{"vocab_size": 2306, "positions": "learned", "parallel_block": false, "init": "normal", "init_std_qkv": 0.0275, "beta1": 0.93, "batch_tokens": 65536, "steps": 7177}
MLP neurons of a small language model. Each row is named by its layer, matrix (up: input weights) and neuron, and shows model dimensions 80-175. Each number is 500 + 25 x the weight over its row's rms, rounded and kept within 0 to 999. Numbers have three digits each.
After each neuron's rows, "fires after" lists the tokens most often just before its 100 highest values on Wikipedia text that the model never trained on.

L5.up378:531534530494519448506525510509484525488521426494517500550475539505493503533468508458500457479542508513565479518455551489546502494476457516486503485480466479504486514533455503522488502490518501482440458464480484493532490508434538504485541500506527473510513517486506460505523517493505453441
fires after: " int", "ib", "em", "ep", "ort", "t"

L3.up1698:461508536454501499512529483517515473555475487501489474487474478518496450522492508523512506529492405500481489495495458485515535498501538537512495484477479535461509527490471529502515550520523493532536528490525493499521517482504513555502482469492515491534491495527504554487492487457523475484
fires after: " K", " I", "K", " M", " O", " U"

L5.up191:493472497549503514511503538526536553517485488528530488519516504516483529496508480531515475548519461506540483516469511443483481491493512459512477534488477485504505481495505493549545512485514475464489492544513496529477497496537509484534528493509467500555490495492497504491479513540466510506
fires after: " the", "ing", " a", " The", "ive"

L3.up1541:506489465485494509508469514514526522461482532505536487463454492536474488508521487561471486482496503492473524474489510517515442519482509545532475446507477502498493497530476557538528486506504515545550515511539488515508489458522486527467529506507512494504488502494466500436528460464524450471
fires after: " A", " K", " I", " U", " C", "a"

L3.up566:521537494458474445477464494493533505548496487496435487501491470509487516507518530495487477530512440568510467535533500464484528501501488468506496477404502507505491502492505512528514520515518496529515494518475480466511461513493452487525530472465500495509502511483518445521510558498520504499
fires after: "–", " S", " of", " B"

L5.up622:509508501554538523495502520507483436471504496489493508507520529500511498488443479483503488506469466519505496511520538516505513484474484501465491461468537493508461516478469526506504491517482493500488488505511485501545474460476532533515500541525473459454528501480518501480493457496537516476
fires after: " v", " gu", " V", " c", "w"

L5.up923:523449529510520425471460494474487505536517501501521482496531528542454534479536471466461529500525476488501524505533487540470518494502476497480472521488518488500496533474537458521537472487464471505516500485495532505539470506500469456474482503467532468494474476529528514508510489531487486495
fires after: " M", " A", " S", "f", " H"

L3.up1362:485493521482538520476491491507480476508514435511486480475509479466488540486491491504527502468557518462517510504516515453517514542471498539489471486481487514509492502478481522471480509482471506492508498487481498523509503454529487536468495516532477519529522519470469541464479489494469515550
fires after: " c", " C", " g", " G"

L5.up1236:524510499504486510513478480470490462520481473501480502470510481480500487544481530502538494483503521537493515504516531486493522489504467520478543489485516495466517509487543509459526513508481506492530494501492460540487514523461515481535474481502510472476431501467525515491494498486470530476
fires after: " con", "ac", " Con", "c", "ug", "is"

L3.up1910:478479498502476513525505527487506501526490508527498478495495520469527518518538474476458473504551507489494499492494467487491468501495510510499459489523520510516491538503465477489489520518519481459511476519466535485523471523501505513538468492502466510515463534488517527480548517539482466502
fires after: " D", " d", " port", "d", " P"

L5.up958:506489484518512534491480496514520485511466556490497500467487486518456509484491488523485465454435512475537522496503484552484530529564488529509511527470516489468458499489523534551506511509483496510508552507532529501491482487498488537527491443498499517513511514489481443524519494495499473518
fires after: " D", " B", "D", " b", " R", "d"

L3.up454:474477459525511523468474506512493526511478455486503521538491490477529511500502498510517498474523461534480511508496541553483490500498458473504473533478491489535503438493496526495500511514539494543524505504482497506531494483501530473476484487499461492516545494530481486493455481472502510489
fires after: " h", " W", "Th", " Th", " (", " \""

L3.up1619:466488467505541503528518519508468483462511448512465511486470531532504492478520524475512517477501491481530503490508541490498488450464547519489519487546468472469515491506508505526521526513499535489501490530475459481514483553505511485546506479463517497503476506477519518501507500480498546502
fires after: " the", " of", " as", " in", " by"

L3.up687:516526496485523453482499541434468521517551503484493489462528489517519476506490513476499502473493484480534516459535512549492503485498458533518483481515510527543483528501513515536539496489516477518529529467474488477494464515524509517539499502482479499513466497513515511517440445487488499518
fires after: " F", " f", " M", "W", "f", " R"

L3.up611:495458510528473479517494491475467480507498448536475501484515492512517490476461509512510474546535464488524490520496489458493491585501525479493489516434501505503483515483530489463478535510537486504464471503450512542513452494501488506523494556567501536509498526515515490514513527531514497545
fires after: " con", " ch", " d", "-", " D", " ad"

L3.up462:475524480481535489498509523436471540493501482526512545492503521515514475536487491509493497524495497491520487488484496497509519494527519524534512517467459449484504495489527477494544529463506528476501465546494513500508495518472540500511506478523500510499539442554482521495498502488512524485
fires after: "-", "/", "i-", "–", " and"

L5.up1178:506513494475552464504483523551509500502473462516489532539535518500514485477498501545483490464506538488517537476484502482508512477517467553487488501515488512510497518553495495529504494519514541503497494506468474480474452548527494480498514487462447527492467519512492488494492505544457503472
fires after: " the", " as", " a", " S", " The"

L3.up1250:543517523510453502485490491494441488484554505525421513474535492545480513507494504470519488527514556506466479474540485521498547482530478523537528501502535519501478555527532531504519472499496492503500490519508471501513497520503531504473503518517532489554468504509518496495455491522492487504
fires after: "A", " Ar", " Par", " F", " A", " f"

L3.up1393:474486488515481516534536466547482479506549479520476508542455492440500567478528509435490491467549530504486512491495460552492501506504542507520485506521498482504449497505494504486518508538532449518515502487489507502523511477489499459481457485486507492519512496494468490527491561470494527493
fires after: "\n", " F", " did", " \"", " Th", " "

L3.up1088:478478528522498482495492482492508518496572531509507515514474516528528490497497517511476458493539464459526479517493502522453481517509490501502528524488546523475474505475481461503533504479511480470529473459492533510516505480541491508532499516479481514541467454498507522502521523540467533516
fires after: " s", " O", " S", "ö", " the", "O"

L3.up690:516504512455505479531493496517478500527562471525504445498449517471491481505515504505510488538459521478530513475514438513521529574468540489488500514489514481474544531529523548464492519466488493534505445480533489518479509520510501527488463497537490472485512475443518501517495465514478512470
fires after: " w", "w", " wh", " W", "sh", " Wh"

L3.up850:489508500513482488502508466562478478495519488511509484488516451514475510505491498483505485514512500478443492470493498496472546489514501510449526480454535466523478485547429525509491515500505521488513489505494498484504491489531496495516534534470504476513510500501502456511483443480507533500
fires after: " f", " n", " Cor", " gu", " v", " c"

L3.up118:456527537444481519502549496501585509452516513568527477520481482493494516471523502535486502467507496518505453488490478519485505475456518467516489421509498541512483522487477518493504483536492521481527488474547490473491512468453501513526523534483457494519479496475490514502544502455541522521
fires after: " M", " K", " U", "k", " W"

L3.up413:491494543508545498531467540493521516505499465445487518492543478487448476583494508522478484492508516538450492480505493488480496474511450532493490467499500531521469546464523545512504510502506495458480483565509510480459486520515514492531501483506523523489532508494443540518509473495481495513
fires after: " s", " W", " Car", " f", " F", " p"

L5.up96:511482537469528491481450498553499490562510491465457506486502499473543475451514463528491496519509498494511522542530490482475540524483463499521493511483513481511494498530535487513474497504503540521525480472513474480482495492493476489551486432532486506479456566478518497477484444483443452494
fires after: " A", " of", " the", " T", " a", " M"

L5.up1682:511521471515499450506495497527542497505507505483489508483534503530490568485504528527499507521486504487508489471497514479491460501493514476463542522470533482494506527448531477542487492511537478467494550445499491530499513528494460521533526515487468525496508485497508483486456439513483493496
fires after: " as", " a", "ional"

L3.up825:537496535513526472476504499484494483489479463515466455491489485537522511518520481435496523464516481527501487536481499521462506455487483501523533502483477520459481516498476499517489469517516510522487508480488467484543469476495482495490480503497504530486530513538479503524546511477476486476
fires after: "–1", "–19", "–", " S"

L3.up1469:512533556488529502506487527510481508505498472508494451493520534518488488476468507537528515482497499462474493493529502506494574518417493489471474480532493525485522462520524495512471435486535507485460476529534492506530480485482545495506487489512507495525516539475501544503486481446477503534
fires after: " V", " Ch", " ind", " v", " h", " J"

L3.up1517:508469479507457529505496480509499491522491507525486480499457513525473443472493420535455487465499502502482508494498472512489554531486503519512522511488488472500481478527544559462544471506443500503476478521529508489513514510528513538541477469564505469466504550505500515523487469497486564518
fires after: " D", " d", "d", "on", "am", "les"

L3.up1484:493551510515520498465499556511529541565478463473524519509486523486504495549525509498489545522475504503535510517456478491512517525514450517475494462504512510517504477459517477515472496531513489560508512495527528503500465512517524544480475476495465523487483497524531460502496509510478496489
fires after: "\n", " |", "|", " 0", " Pre"

L3.up758:530461476577503504491497500465493459481539510486495467467506501515556501494515477492488499502511503448471481481517518499499491488481531504532513505463491522497512492502525513498496546514487495531509507482522517421507508505472470518523513503517489503552513513516462502505509478460509506505
fires after: "-", " \"", "/", " arch", " (", " '"

L3.up409:490514491514507493465504468456515509538490465494483485512536532555472467556507511526504475515457476519494487479517518488494472513554495488482490514499494516519503509478481563467486518531501523462536495506438495498508460491483479515536505480472538541457477511507485490502466496520526538493
fires after: " S", "S", " s", " l", " f", " |"

L5.up1373:437545527540499531502521537465482528537534522506449482511501555500526461536492523492484488505488467500477521492510501494451507520523525496496458485496519513515479494479507475509464506547523465508549475510522546512495505498501471456542484534496490516520520496515459506511509479511499541439
fires after: " s", " F", " f", " E", " O", " R"

L3.up553:529533494540515453533479509505485506527520495501487524523486495497520505520484528494490503529494473522504489522476472521511498503474542523464524492484496501464454464481526476453510490540510477531529500526499481489519540495486548496491496440490486525520450478545464478493448510485492530454
fires after: "\n", ",", "os"

L3.up593:505533451445474456476493536510491520556504478512512502466491454540526532493503497436474530421505513489489452528509514516585508460501455525508463485524491518518523514525487500498533534487547504499483478504506502483513489519514550549474514488493539490468499489511482524476467519525520511518
fires after: " f", "m", "f", " cl"

L3.up5:494536529501518496474510514487461531471530517475505500516521531503525527561497505519489477501496541499466470490482483518514503502455499506541501513490485496469509463559521477445517530476490497473497437520500514482484474519546486492525505467499451503449534485503491574509499502510527529490
fires after: "-", " \"", " sign", "i-", "p", "/"

L3.up46:528545548536494519474519476500506499545503487490499471529513515500473504501486488477490517514499504478477512511508520476542540521522513530498505526501509457534491529524512518486510424524540521492522503520526474507492495513479551479501488472488538524488494447445491470483497505505480497500
fires after: " v", " V", " n", "N", " Z"

L3.up1724:496439457522473492492512534506529476506527516540483488483475557500507515544489488486495489528483485434499455538498504512511514496502482505551466541530490501520497515507498516515466499527486524555472489514482553499495514518550525516536511435590510460482508470486516534527547464509475512497
fires after: " d", " D", " N", " s", "on"

L3.up1102:475512520561488504507493514492507523512495494474530511491508519469545519520441503483499478477521542515480484532551500506491491505525509554546508498522503477489553491528500499471526514473509476487479467534518543502524519498488522477479481487496490498529485452446532479497484505525442524518
fires after: " d", " part", " med", " Mad", " D", " Med"

L3.up520:506500470477558464512517510603466528539497478447533480507529526499502501525516544527489547547542553558498517491517529502479496517506482556479508515496480477495511521502517517506491492507512462526507530523496485499483490474476478523517511541459534564497545524487512516491480493509457485507
fires after: " f", " F", "==", " (", " comp", " on"

L5.up674:501496482506460497495468525494483496503518498493511528509512507464486468489513538493498561435517537490548498509511468483489521493506517500496520525449528494518507540483491517463517488480515535479520468505466502506481515462467515515474527514506487505526533510490518480474474485501496497515
fires after: " C", "az", " c", "r", "c", "it"

L3.up1175:501522506547491471519483511517512513511529554464495525521504530536505485472507465520493473494511465467455501506530470469497510501512519525486506486514513497539460514455520476518508501500504483453447496481530476524550483495517493525506490480519485531480516516473447523515464527506506509517
fires after: " s", " is", " known", " r", " are", " a"

L5.up1031:499523520521482531465491505505510494498477485527479490465547542500490501500557498515460515499508488453556513475506454517478514522494493479495467493475485516521532495513468478548508510520526477493521523485518496507473471514511451526503515522520517502520483498522426470533510521483468474481
fires after: " =", "\n", " b", "B", "b", " B"

L3.up90:466498477466523481527548471492506504479523473502451525498451522492520504480485556508509500518468462515532508472466494524495545522513516489517473493499505501481505479521494464477526474509483497540539488502540471489505501555499476514508499470482490447514532501477485552520469474479489538504
fires after: "w", " f", " m", " n", " W", " F"

L5.up821:511537513505493507543564524510516483483486469505519517494538536519510507509478467517517524488447478494554535476490515523507523513501532509506493486467483509473458537560566525490500465481510531521513544442469501500467498547522534462458496455513533548504479463480440524513498524495510479507
fires after: " in", "in", "a", "s", " inter", "i"

L8.up1647:469479522503522509523506518532514524549507476501453468502482447515515491475486498479509549497530448516533480521494494510515506465452498469472495496507493455516473509521463505493485467504484484502524492536523487467517504489454497505501465452495551533524490466481495516495504568548474468457
fires after: "\n", "le", "m"